MLP neurons of a small language model. Each row is named by its layer, matrix (up: input weights) and neuron, and shows model dimensions 64-127. Each number is 50 + 15 x the weight over its row's rms, rounded and kept within 0 to 99.
After each neuron's rows, "fires on" lists the tokens most often at its 100 highest values on Wikipedia text that the model never trained on.

L7.up1547:46 66 34 45 54 49 49 45 70 70 51 68 35 63 60 43 50 72 36 56 46 32 55 72 62 41 44 20 50 47 22 39 30 75 57 43 69 49 66 57 89 45 55 31 77 35 20 42 68 32 53 18 31 75 58 56 41 42 74 75 51 53 56 52
fires on: ",", " and"

L7.up1065:59 71 43 64 41 28 59 44 66 43 22 47 44 68 59 49 66 79 54 47 66 50 51 49 44 47 72 53 53 49 67 14 48 48 71 44 60 49 37 37 55 39 46 45 64 69 36 58 45 31 59 34 27 67 74 68 41 61 60 68 41 55 43 40
fires on: "F", " and", " is", "e", " F"

L7.up102:52 14 58 62 58 85 43 54 43 46 59 22 32 41 42 63 57 55 54 67 56 30 47 70 45 63 69 52 56 49 54 80 81 31 64 45 47 44 65 61 31 37 36 46 30 63 57 40 69 00 75 47 28 64 69 52 52 60 38 30 54 55 61 52
fires on: " St", "b", " b", "h", "st"

L7.up327:58 61 42 42 56 33 50 76 77 48 43 65 39 30 80 69 38 20 37 22 67 29 72 39 63 68 21 42 57 63 53 69 44 39 35 41 44 41 45 46 88 58 61 70 54 22 18 73 46 47 69 53 44 48 36 49 69 49 43 41 80 40 44 81
fires on: " St", ";", ".", ":"

L7.up2102:41 64 38 57 37 37 40 10 22 72 40 43 41 66 67 43 31 69 55 34 36 50 46 61 48 45 49 60 76 48 75 39 38 54 72 63 36 36 37 69 45 62 70 53 24 51 36 33 44 43 52 45 64 45 51 66 16 64 66 25 61 54 50 61
fires on: " later", " also", "ft", "h", " of", "d"

L6.up1082:63 52 25 15 38 42 58 47 41 62 52 35 21 42 48 30 51 49 30 47 55 42 55 59 79 37 38 61 27 54 60 37 07 47 46 46 80 39 33 81 58 67 50 50 76 47 63 50 27 45 53 46 58 49 61 48 42 16 38 75 49 75 42 34
fires on: "er", "or", "g", " Tor", "7"

L7.up2030:68 49 65 71 71 62 50 59 34 44 36 43 77 63 64 51 85 21 49 35 41 47 32 53 51 40 44 43 54 55 46 61 50 44 67 57 40 45 51 62 69 53 59 47 84 52 54 58 51 71 25 33 50 59 68 46 55 48 34 44 25 33 34 62
fires on: " ", "in", "g", "w", "th", "oad"

L6.up976:44 63 62 43 24 51 27 58 52 27 37 31 30 67 35 53 49 49 46 37 51 60 47 59 65 16 21 56 35 39 78 27 40 45 51 54 46 43 53 48 45 76 56 66 50 46 51 34 41 54 56 26 20 48 54 43 54 45 50 66 34 46 33 58
fires on: " Ab", " ab", "ap", "ab", "y", "al"

L7.up1726:61 68 56 74 23 61 48 63 58 29 37 53 36 66 40 72 62 99 77 51 50 62 41 34 42 42 43 41 27 67 39 18 50 56 38 45 45 53 67 59 35 56 27 29 42 54 54 36 49 39 41 44 49 70 68 75 40 40 55 63 43 57 53 50
fires on: ",", " ", "ab"

L6.up821:33 24 54 67 56 61 65 18 30 21 70 68 51 60 33 66 56 46 55 48 41 36 56 36 25 24 59 68 67 77 71 24 45 59 39 64 72 60 74 61 59 69 55 58 50 50 39 61 60 57 49 67 58 68 25 33 57 54 32 43 51 46 44 49
fires on: " |", " |\n", " mod", "1", ";"

L7.up352:51 72 21 56 55 70 56 73 44 51 57 48 42 63 45 39 60 44 62 52 56 36 49 83 28 36 48 27 50 42 36 46 75 85 52 38 67 50 28 22 66 28 49 55 62 40 17 49 40 52 68 67 49 78 70 60 43 57 41 64 40 55 47 85
fires on: ",", " and", " &", ":"

L7.up1342:57 62 50 53 45 26 68 47 71 55 45 78 58 57 33 60 57 46 43 76 32 37 20 53 38 91 71 46 18 46 29 17 37 69 36 55 71 41 66 50 69 51 67 60 63 43 21 55 52 55 46 52 48 45 34 43 43 66 31 84 47 40 49 55
fires on: "ed", " joined", " pl", " for", " worked", " went"

L6.up660:41 46 50 42 50 52 63 56 64 35 78 77 53 43 45 49 35 47 19 85 35 53 57 68 47 63 37 48 31 37 45 47 66 59 31 44 74 72 34 57 35 45 48 44 47 60 39 26 33 76 67 29 69 69 55 56 61 40 07 60 49 52 60 45
fires on: "4", " and", "8", "ce", "ird"

L7.up1600:67 57 34 96 57 51 66 73 52 75 64 44 47 52 20 14 51 47 37 71 26 27 41 52 66 54 60 44 46 52 45 62 58 59 68 71 26 38 51 42 44 59 44 57 31 58 54 49 55 25 30 48 35 48 06 52 55 28 56 53 54 49 62 62
fires on: "\"", " as", ",", "V", ")", " in"

L6.up1158:43 74 33 36 55 48 66 54 72 56 56 70 60 65 78 42 35 60 39 55 62 30 51 00 43 27 57 40 54 61 52 50 49 58 36 09 69 63 46 21 58 65 39 17 81 61 43 64 18 51 63 69 70 50 44 41 46 34 26 45 52 34 50 15
fires on: " |", "=", "6", ":"

L6.up475:55 59 46 39 83 50 31 37 60 40 74 53 45 65 85 45 58 40 36 75 45 83 44 55 41 33 57 61 68 59 58 56 42 39 60 09 53 25 29 59 87 51 38 33 64 29 60 59 61 48 65 40 40 53 48 72 64 46 52 62 54 28 14 64
fires on: " pr", "r", " Pr", "pr", " |"

L7.up1843:60 39 34 59 39 52 37 30 20 56 40 53 31 92 28 72 39 52 63 60 73 26 46 56 59 39 56 56 59 41 49 33 66 32 56 76 49 27 22 59 44 39 37 47 35 46 67 53 57 57 59 89 62 33 59 67 41 67 50 35 63 56 78 61
fires on: "s", "e", "n", "m", "ens"

L6.up394:69 23 55 56 49 42 56 53 59 41 48 55 62 34 81 59 40 40 64 72 47 52 58 42 47 41 05 14 66 56 64 46 63 56 51 18 36 41 54 49 52 61 43 51 33 65 77 44 66 50 66 54 47 47 56 46 93 63 62 31 39 41 20 41
fires on: " |", " of", "ar", " in", "id", " did"

L6.up617:40 41 66 52 61 46 18 40 36 19 46 37 28 59 43 57 64 64 47 62 18 34 37 56 55 36 51 77 57 47 60 67 47 69 38 18 47 46 61 90 46 49 43 81 54 26 32 32 55 35 56 46 48 32 73 35 51 65 63 33 36 63 37 50
fires on: "N", " N", "n", " n", "ud", "V"

L7.up1847:45 34 56 43 74 85 63 46 52 50 68 54 58 64 33 69 76 63 40 51 50 30 53 58 18 47 41 56 55 11 46 59 54 64 54 28 50 47 59 37 31 34 56 45 35 51 34 45 40 38 52 65 59 55 42 26 77 41 62 38 74 74 64 59
fires on: "b", "B", " J", "n", "be", " b"

L6.up731:50 44 78 67 57 29 67 60 55 51 63 43 36 49 44 44 33 51 35 59 36 50 55 43 39 58 57 41 30 37 78 44 42 29 60 35 42 63 36 35 56 35 36 51 44 46 52 45 53 63 27 55 49 58 44 84 34 32 36 45 61 36 38 48
fires on: " and", "c", "W", "/", "ot", " member"

L7.up238:87 58 37 55 31 18 61 50 29 43 47 80 43 56 58 56 52 67 40 49 56 70 54 41 20 33 63 46 43 86 51 50 51 43 59 69 64 50 41 50 58 56 62 55 60 61 57 66 33 76 32 70 54 28 53 30 43 25 31 51 80 58 35 45
fires on: " (", "2", " the", " \"", " part"

L7.up285:26 70 67 32 50 64 47 34 67 32 48 38 56 28 56 46 35 41 61 80 30 70 52 75 51 53 42 55 51 73 18 50 22 36 37 39 45 60 42 53 64 68 48 61 27 46 73 50 41 44 80 60 48 58 47 34 54 59 38 43 22 39 38 38
fires on: "or", "on", "im", "end", "ri"

L6.up911:66 55 63 56 62 41 52 26 54 70 33 58 43 40 47 73 43 66 38 46 63 69 49 45 49 40 47 64 58 57 32 23 60 48 83 55 51 50 32 53 33 57 38 54 67 71 41 56 42 69 29 77 27 32 43 31 54 59 44 55 40 40 70 43
fires on: "w", " and", "ft", " for", "W", "b"

L6.up1855:70 61 53 72 41 23 81 52 37 50 52 46 35 69 49 50 58 58 43 43 64 49 53 59 33 47 66 46 65 56 44 57 69 41 08 55 37 65 60 62 49 30 33 74 70 30 44 53 74 50 54 33 69 63 18 51 62 31 62 55 53 43 73 82
fires on: " |", " +"

L6.up858:65 57 52 32 41 54 76 37 37 47 34 34 48 76 47 52 60 38 32 38 52 51 59 44 73 72 37 52 47 62 32 39 39 47 53 70 45 51 55 44 47 33 48 32 33 54 55 65 47 38 33 60 47 62 45 38 28 27 47 41 55 33 60 29
fires on: " gen", "h", "v", "en", "ir", "d"

L6.up1496:52 53 39 37 60 81 51 56 53 33 67 77 42 60 77 42 30 57 43 36 60 57 48 63 69 26 53 54 56 53 57 38 39 67 32 23 45 53 35 67 70 45 46 24 56 59 37 54 68 98 65 47 68 58 48 37 58 56 68 59 31 21 61 52
fires on: " and", "-", " since", " later", " of", ","

L7.up780:57 33 35 47 51 39 58 61 53 77 53 48 55 50 40 85 68 50 43 42 43 66 46 48 63 61 57 46 53 59 50 35 55 51 48 47 41 26 24 44 71 51 43 63 75 45 45 50 53 61 22 52 68 49 75 63 56 51 66 51 44 63 37 82
fires on: ",", "w", "we", "he", " "

L7.up53:56 84 44 47 59 64 82 33 49 61 57 38 52 47 29 53 51 67 40 82 52 28 52 32 48 56 37 44 37 49 36 48 49 43 57 55 50 67 52 40 33 77 63 43 52 39 26 48 46 61 53 37 66 35 59 21 42 69 50 73 64 27 42 44
fires on: ",", " (", "ul"

L6.up2164:77 72 55 36 60 32 45 90 60 37 54 62 64 45 54 54 29 72 43 51 64 26 59 36 56 75 40 60 44 43 43 51 61 38 46 37 36 55 64 60 61 75 32 41 43 37 36 35 17 64 63 62 42 45 54 43 47 62 58 53 42 25 31 39
fires on: ".", "ak", "ud", ";"

L6.up1562:49 74 72 33 55 62 48 44 50 41 43 43 49 66 62 68 43 49 42 47 49 31 51 52 49 31 39 36 31 63 74 42 50 45 47 25 32 63 36 47 45 58 53 65 53 52 63 47 40 64 66 19 68 60 76 67 48 46 68 32 73 53 31 46
fires on: " |\n", "2", " ", "\n", " December"

L6.up2095:46 74 66 53 33 59 27 47 61 48 74 38 74 93 33 42 52 57 34 51 48 57 53 47 64 49 44 32 54 65 54 36 37 39 64 58 55 62 70 60 30 60 28 22 39 44 91 64 37 37 52 67 53 40 51 51 68 55 45 45 49 53 38 62
fires on: " M", " ", "an", " m", "ie"

L7.up137:36 65 30 61 43 40 54 63 47 51 33 34 61 71 22 60 51 39 91 20 42 61 08 34 38 47 36 51 65 42 78 25 14 30 34 71 35 66 85 60 42 51 50 37 54 56 34 42 52 57 36 55 68 48 53 62 64 58 45 40 75 58 54 53
fires on: " Med", "n", "g", " born", "z", " a"

L7.up1115:61 63 59 39 49 76 71 75 67 30 66 54 20 87 70 50 25 61 75 23 26 56 60 26 57 74 41 50 65 59 54 38 43 61 28 47 75 58 59 71 86 54 39 37 23 54 54 56 67 63 55 53 47 60 45 79 48 51 49 48 66 50 17 51
fires on: "-", "m", ".", "l", "in", " And"

L6.up1031:46 57 62 60 46 34 83 49 50 31 44 68 53 53 30 56 46 35 37 41 37 38 66 42 45 56 80 53 52 69 45 61 76 60 44 58 62 23 34 54 64 52 39 51 22 41 41 44 63 56 48 29 46 40 17 46 19 43 48 49 33 30 58 76
fires on: " |\n", " |", "\n", "0", "."

L6.up1283:70 63 27 44 52 65 76 52 42 32 37 37 45 53 63 19 27 54 33 60 50 47 50 53 64 70 48 41 68 21 22 77 46 40 53 58 33 53 39 53 29 39 47 42 45 35 40 43 38 56 14 54 59 34 56 52 54 32 45 44 68 67 52 41
fires on: "7", "as", "ed", "es", "on", "z"

L7.up717:76 45 31 65 44 53 51 62 53 47 54 56 57 34 32 84 52 55 66 57 47 66 44 30 54 63 55 40 63 16 45 74 53 50 58 38 84 68 26 47 48 40 64 86 17 43 17 58 50 53 58 39 50 62 52 61 62 38 57 42 53 53 36 84
fires on: "N", "ia", "SP", "L", "D", "R"

L7.up1831:50 44 29 28 61 60 31 39 56 63 39 34 41 45 60 57 54 18 52 64 71 49 58 43 53 56 55 35 22 41 51 28 38 62 84 50 46 50 44 55 67 66 41 43 61 81 55 36 41 59 50 42 48 77 36 68 46 41 41 70 57 45 38 48
fires on: " P", " ", "g", "er", "5"

L7.up2072:29 59 59 38 56 66 19 45 31 39 58 38 39 59 49 40 65 44 64 78 53 75 15 52 59 64 88 61 61 56 37 53 65 44 69 39 99 74 27 35 59 59 74 58 50 44 44 53 43 33 55 40 37 33 66 62 28 65 68 46 56 42 67 67
fires on: " R", " r", "c", "e", "ne", "que"

L6.up1345:62 52 75 51 56 42 68 44 41 41 27 56 60 51 60 60 52 66 59 56 53 44 39 49 56 58 06 18 56 51 52 30 55 56 58 57 54 37 37 22 70 45 55 43 23 53 62 72 60 76 45 72 42 28 66 56 67 46 43 42 66 39 39 54
fires on: " |", ":", "-"

L7.up1434:62 48 39 53 65 48 62 22 56 37 44 26 58 42 60 56 52 57 48 49 45 71 66 50 55 31 80 40 66 59 36 53 71 29 68 48 48 47 55 50 53 47 35 55 64 37 58 67 50 59 75 35 55 76 69 43 67 58 47 71 46 63 40 21
fires on: " |", "l", "r", "a"

L6.up748:29 67 67 48 56 47 54 57 52 66 29 56 50 07 47 62 28 59 34 40 51 58 68 54 39 46 61 46 52 54 49 48 65 46 37 51 53 14 51 69 57 47 47 73 74 75 74 53 53 61 32 57 19 56 57 75 50 39 44 49 36 38 58 33
fires on: " de", "b", "9", "8", "0"

L7.up1217:46 49 48 54 43 48 48 68 47 54 22 38 49 32 14 14 60 56 37 63 44 66 51 64 56 67 25 52 53 56 30 54 65 63 55 57 45 54 42 33 93 44 57 47 57 41 40 68 41 66 56 64 52 15 76 50 50 63 57 37 26 62 58 50
fires on: "um", " |", "l", " not", "le", " as"

L6.up1705:48 58 52 47 51 38 07 50 67 44 71 74 38 44 62 48 85 70 28 47 49 89 34 39 50 39 29 52 65 43 38 76 26 46 35 36 37 57 63 66 76 60 62 50 36 54 48 31 53 57 46 63 32 36 56 27 40 51 48 23 59 47 40 52
fires on: "re", " l", " There", "ut", "ens"

L6.up127:35 23 57 37 41 50 69 54 73 38 30 43 57 58 56 53 34 27 45 56 49 40 71 56 61 20 46 22 59 56 60 40 81 65 45 76 37 75 79 47 49 26 28 61 25 31 55 42 70 63 67 73 55 66 62 72 41 33 76 56 46 37 54 53
fires on: " for", "ing", "ement", " of", "r", "ic"

L7.up712:51 58 68 56 69 47 47 38 85 42 57 62 47 41 35 49 43 39 66 72 52 49 43 45 42 47 34 25 40 30 56 45 62 34 61 34 27 58 34 75 48 68 32 41 65 51 33 75 67 80 60 51 38 60 54 82 58 60 81 68 64 28 30 45
fires on: "l", "m", "al", " ", "p"

L7.up1075:65 59 61 52 50 20 23 77 58 63 38 61 77 52 62 30 46 59 23 34 62 67 37 60 52 47 35 54 71 68 47 55 28 67 83 38 43 53 52 40 32 56 34 69 63 54 50 33 50 73 49 61 58 62 48 67 68 54 69 40 42 68 68 41
fires on: " a", "ong", "om", "ad", "y", "h"

L6.up1401:54 67 37 19 39 45 58 36 55 37 48 82 11 56 43 45 28 63 65 35 39 62 58 48 43 47 54 38 58 50 57 48 41 55 30 70 54 40 79 48 73 66 63 64 44 46 60 63 59 60 46 25 41 59 56 59 61 69 57 88 39 49 86 50
fires on: " a", "ed", "/", " and", " m"

L6.up1991:56 36 26 75 40 40 51 56 58 34 84 43 55 31 67 35 61 32 32 61 59 33 43 68 62 53 36 57 31 53 43 53 45 60 38 29 53 18 64 66 64 39 23 58 44 75 51 45 50 44 49 68 57 48 59 14 49 37 45 30 31 56 71 51
fires on: " F", "F", "ian"

L6.up1191:58 55 35 32 35 41 21 82 57 47 50 38 58 54 41 53 60 28 56 67 19 41 23 57 32 45 41 58 51 38 49 54 62 64 35 37 55 64 46 09 76 51 50 63 34 48 68 50 55 57 56 40 71 52 36 62 47 50 66 52 74 63 28 13
fires on: ".", " —", " or", " that", " over", " so"

L7.up131:55 27 78 47 63 41 16 35 39 66 54 43 09 50 34 64 33 77 67 53 60 69 41 43 50 57 43 36 34 53 39 78 52 38 54 61 63 76 58 53 63 45 22 60 45 61 28 84 40 36 53 49 50 37 69 83 66 57 74 53 78 21 56 47
fires on: "R", " of", "b", "r", "D", " R"

L6.up1059:38 37 69 47 37 37 43 62 50 38 58 44 39 49 55 50 60 60 56 55 60 31 44 71 48 48 45 47 53 53 44 50 57 40 70 56 34 59 62 29 45 59 35 56 07 37 57 77 27 63 28 66 45 44 61 65 50 26 67 83 49 55 57 80
fires on: " (", "C", "A", "U", "D", "M"

L6.up2179:78 44 56 61 23 62 71 57 54 51 44 56 39 53 55 54 45 64 54 33 50 53 62 68 58 71 63 41 49 43 30 59 55 71 22 52 74 46 77 35 36 47 50 29 52 56 31 96 63 63 50 36 39 51 33 65 59 34 33 38 40 50 61 43
fires on: "st", "g", "or", "l", "-", " and"

L7.up1942:69 46 48 67 54 58 66 44 61 53 59 47 57 46 62 40 40 68 56 40 53 36 60 86 36 84 52 38 48 49 48 91 42 12 71 32 64 51 44 49 71 52 39 46 03 12 39 79 56 38 69 40 38 85 39 50 39 33 49 63 35 57 46 65
fires on: "D", "8", "in", "P", "M"

L7.up1511:50 38 16 43 49 76 24 67 41 50 69 33 60 42 44 47 33 41 50 35 50 77 41 40 62 41 53 58 49 43 48 44 54 66 51 44 28 44 48 32 42 49 58 53 50 72 48 78 33 92 37 34 32 32 18 63 31 23 58 76 33 68 19 41
fires on: "s", "c", "n", "l", "p", "'"

L7.up98:58 85 56 34 47 74 80 72 61 94 53 44 62 55 21 21 53 21 31 48 54 20 60 53 54 43 54 65 53 12 61 47 39 46 47 55 44 44 62 53 51 63 22 68 22 55 55 58 36 47 58 48 23 58 24 54 50 34 60 44 57 44 33 65
fires on: " t", " m", " in", "s", " mi"

L6.up711:55 58 67 70 55 38 56 48 39 46 30 55 71 31 23 65 63 43 52 58 53 56 29 63 35 80 62 48 56 74 59 52 59 48 47 47 46 49 50 66 61 28 34 78 22 42 52 39 56 59 54 47 39 58 18 64 35 56 48 47 30 46 57 69
fires on: " |", " ", " (", "l"

L7.up228:63 48 16 41 59 82 47 39 35 71 68 85 52 61 69 74 30 32 30 84 50 59 64 99 58 39 52 57 33 38 41 84 31 48 49 34 53 52 26 62 01 48 59 51 61 39 22 50 48 45 55 61 50 82 47 47 53 39 55 41 35 71 58 42
fires on: " and", "W", ",", "1", "8", " &"

L7.up1488:76 78 33 39 28 66 51 60 65 56 57 47 62 46 21 48 81 40 62 69 35 46 58 39 36 42 53 30 31 38 49 52 39 49 03 25 62 54 40 71 37 62 39 58 32 70 69 25 64 51 42 28 50 57 64 27 67 53 33 58 57 27 71 57
fires on: " the", " on", "ite", "ul", "ific", "ia"

L6.up1490:66 78 51 62 55 56 54 43 44 49 50 61 61 43 68 62 24 51 62 55 50 52 54 38 61 56 47 72 35 58 90 35 75 43 56 80 36 54 56 81 52 29 39 46 45 69 46 59 37 31 28 66 76 48 60 36 54 19 74 68 37 49 34 42
fires on: "n", "c", "7", "5", "b"

L7.up598:53 48 60 42 31 54 45 54 29 59 32 61 47 88 43 22 61 53 50 56 53 38 22 49 37 37 40 58 66 37 59 46 69 23 57 65 48 57 58 59 68 46 50 60 16 67 64 52 54 52 18 22 65 52 35 41 65 50 47 44 40 47 24 78
fires on: "m", "s", " m", " in", " n"

L6.up352:17 63 49 28 80 75 56 43 67 41 50 89 20 24 33 76 40 42 51 50 36 43 53 60 52 36 61 66 67 40 76 63 31 48 64 57 58 54 49 30 75 49 65 43 56 53 47 61 30 72 45 64 67 44 70 62 21 41 58 65 40 61 38 21
fires on: ".", " att", "ew", "uff", "omm"

L7.up2167:63 63 64 88 82 43 50 60 92 35 50 57 37 49 85 50 40 57 53 56 34 32 40 28 36 59 56 54 37 38 59 40 52 79 70 69 40 58 42 12 19 25 24 60 55 60 57 29 59 52 51 84 27 39 45 64 58 51 49 67 58 36 58 36
fires on: " |", " W", "w", " w", "W", "mer"

L6.up2129:13 31 56 38 56 57 64 28 68 51 21 27 50 46 37 35 80 37 39 52 52 45 48 69 51 57 56 54 59 54 76 65 54 71 34 75 40 63 39 05 58 19 68 57 39 79 80 46 31 42 45 53 68 41 49 53 67 71 30 14 22 23 43 58
fires on: "or", " Q", "q", "qu", "ol", " val"

L6.up1064:38 78 34 48 88 44 43 50 53 39 52 71 69 74 37 20 30 34 59 79 66 44 04 42 55 47 48 26 67 38 55 30 49 45 66 45 51 70 46 50 53 61 46 70 38 49 68 73 71 31 46 46 63 47 56 45 40 66 61 48 37 27 49 50
fires on: ",", "2", " and", " or", "/", " /"

L6.up1103:57 33 57 62 48 50 44 47 67 65 27 18 66 16 58 44 52 28 45 65 40 58 68 49 47 40 70 67 42 37 41 52 69 66 75 38 65 42 33 36 64 34 65 65 31 41 58 46 58 62 89 58 80 49 47 64 55 49 54 46 34 21 45 45
fires on: "'s", ".", " of"

L6.up1759:47 08 75 67 83 72 46 52 42 20 70 38 29 51 54 47 58 56 41 56 44 74 48 57 70 52 69 61 67 75 41 41 55 41 77 42 46 69 16 54 25 44 54 60 47 67 70 46 30 37 29 47 46 38 45 47 53 47 58 65 58 58 63 31
fires on: "p", "g", "ene", "on", " bre", "st"

L7.up363:38 44 11 55 39 61 02 52 59 42 62 47 76 57 48 37 68 15 42 52 73 54 53 45 60 41 23 56 76 72 37 34 62 44 44 67 72 63 28 28 50 47 63 41 42 49 79 82 34 49 65 67 60 60 35 75 47 58 46 72 17 36 52 76
fires on: " H", " high", "0", " h"

L7.up695:26 47 52 59 38 51 72 68 48 42 52 41 48 59 61 55 65 44 56 52 60 52 71 47 60 82 47 42 19 57 39 49 60 26 10 56 31 52 50 64 76 55 45 12 41 33 36 44 52 35 72 64 52 87 67 62 48 06 44 51 52 76 39 34
fires on: ",", "s", "ets", "et", "2"

L7.up994:63 64 54 70 43 47 66 60 48 42 65 13 35 33 61 24 49 73 56 44 56 08 52 57 45 34 84 59 41 33 45 59 70 61 49 24 41 75 39 32 79 61 46 55 40 55 51 32 55 67 32 64 65 47 40 61 42 47 64 45 38 36 25 49
fires on: "W", " W", ".", "f"

L7.up767:44 59 28 73 00 63 41 35 58 57 60 53 52 63 53 82 66 58 44 49 66 65 32 56 53 48 40 81 71 27 65 31 49 21 40 58 58 32 44 68 34 50 36 57 88 41 99 62 28 45 64 49 33 78 37 49 48 59 59 50 34 43 53 63
fires on: "a", "n", "c", "s"

L6.up1656:40 62 35 42 56 45 79 53 58 45 51 41 32 50 56 76 48 47 64 65 38 55 62 47 60 55 73 42 61 53 59 36 73 41 42 52 32 39 28 30 42 33 50 39 52 54 04 43 58 19 07 44 66 34 36 59 58 53 45 41 73 23 46 62
fires on: "he", " |", "we", "1", " he", " we"

L7.up154:51 56 61 34 54 34 55 63 49 60 55 51 47 29 53 59 56 65 69 47 44 54 54 33 40 50 69 32 47 45 38 60 38 45 54 62 75 57 63 75 26 65 52 58 54 47 56 84 23 56 56 42 63 53 51 67 40 80 50 35 35 59 62 56
fires on: "m", " with", "y", " f", " F", " d"

L7.up1132:54 49 71 26 51 47 80 43 44 56 36 61 34 67 84 44 51 44 28 55 31 57 59 27 45 51 66 48 63 49 16 54 50 35 62 54 58 60 46 40 47 61 66 52 37 38 32 81 51 43 57 21 69 70 37 31 36 43 38 36 50 55 62 59
fires on: " |", "\n", " (", " ", "6"

L7.up544:37 70 58 34 45 46 72 38 73 34 45 49 18 38 56 67 52 48 73 82 29 52 33 52 48 29 56 82 53 72 57 56 20 42 66 58 61 66 20 61 47 50 80 17 39 30 48 50 60 26 37 62 49 69 44 68 52 61 42 70 68 41 67 50
fires on: " the", "r", "ur", " School", "gr", " from"

L6.up360:40 72 45 37 38 58 51 52 55 31 41 34 53 54 42 54 56 69 62 26 68 43 59 41 74 54 49 42 24 56 82 21 51 20 50 39 46 53 78 67 44 57 45 43 86 54 49 49 58 26 57 40 59 40 53 61 43 44 29 47 26 57 49 35
fires on: "g", "m", "c", "p", "n", "b"

L7.up953:51 67 73 58 44 40 76 49 60 47 59 34 54 48 31 64 47 51 70 47 59 44 42 48 38 53 46 33 55 51 46 55 36 41 49 63 49 48 72 54 58 70 62 65 76 57 57 43 37 35 61 63 63 48 53 44 21 65 43 51 60 52 46 54
fires on: " le", " f", " F", "f", "8"

L6.up819:51 51 54 24 52 54 55 59 56 44 47 22 58 37 46 51 60 54 56 60 61 43 58 52 67 20 51 62 66 41 73 28 58 57 72 24 67 58 41 44 57 60 64 61 53 34 41 21 51 41 78 43 56 22 62 41 37 72 28 78 32 24 61 41
fires on: "6", "5", "ar", "pl"

L6.up583:32 61 76 70 45 63 47 38 58 60 36 25 52 31 77 62 47 64 91 47 21 48 52 30 54 67 44 19 14 54 51 27 37 84 55 58 45 51 62 58 46 37 58 42 61 52 32 47 40 56 41 45 58 66 68 56 65 65 71 54 53 31 71 07
fires on: " ", "3", "n", "2", " to"

L7.up1753:40 59 71 45 39 53 46 66 34 63 43 69 32 40 41 57 78 39 53 29 76 56 29 39 55 67 44 35 49 54 42 16 54 52 59 56 69 34 64 61 45 46 59 62 79 20 57 83 26 19 67 27 62 56 76 69 53 51 60 67 55 75 34 70
fires on: " dis", "-", "ir", "iv", "th", "i"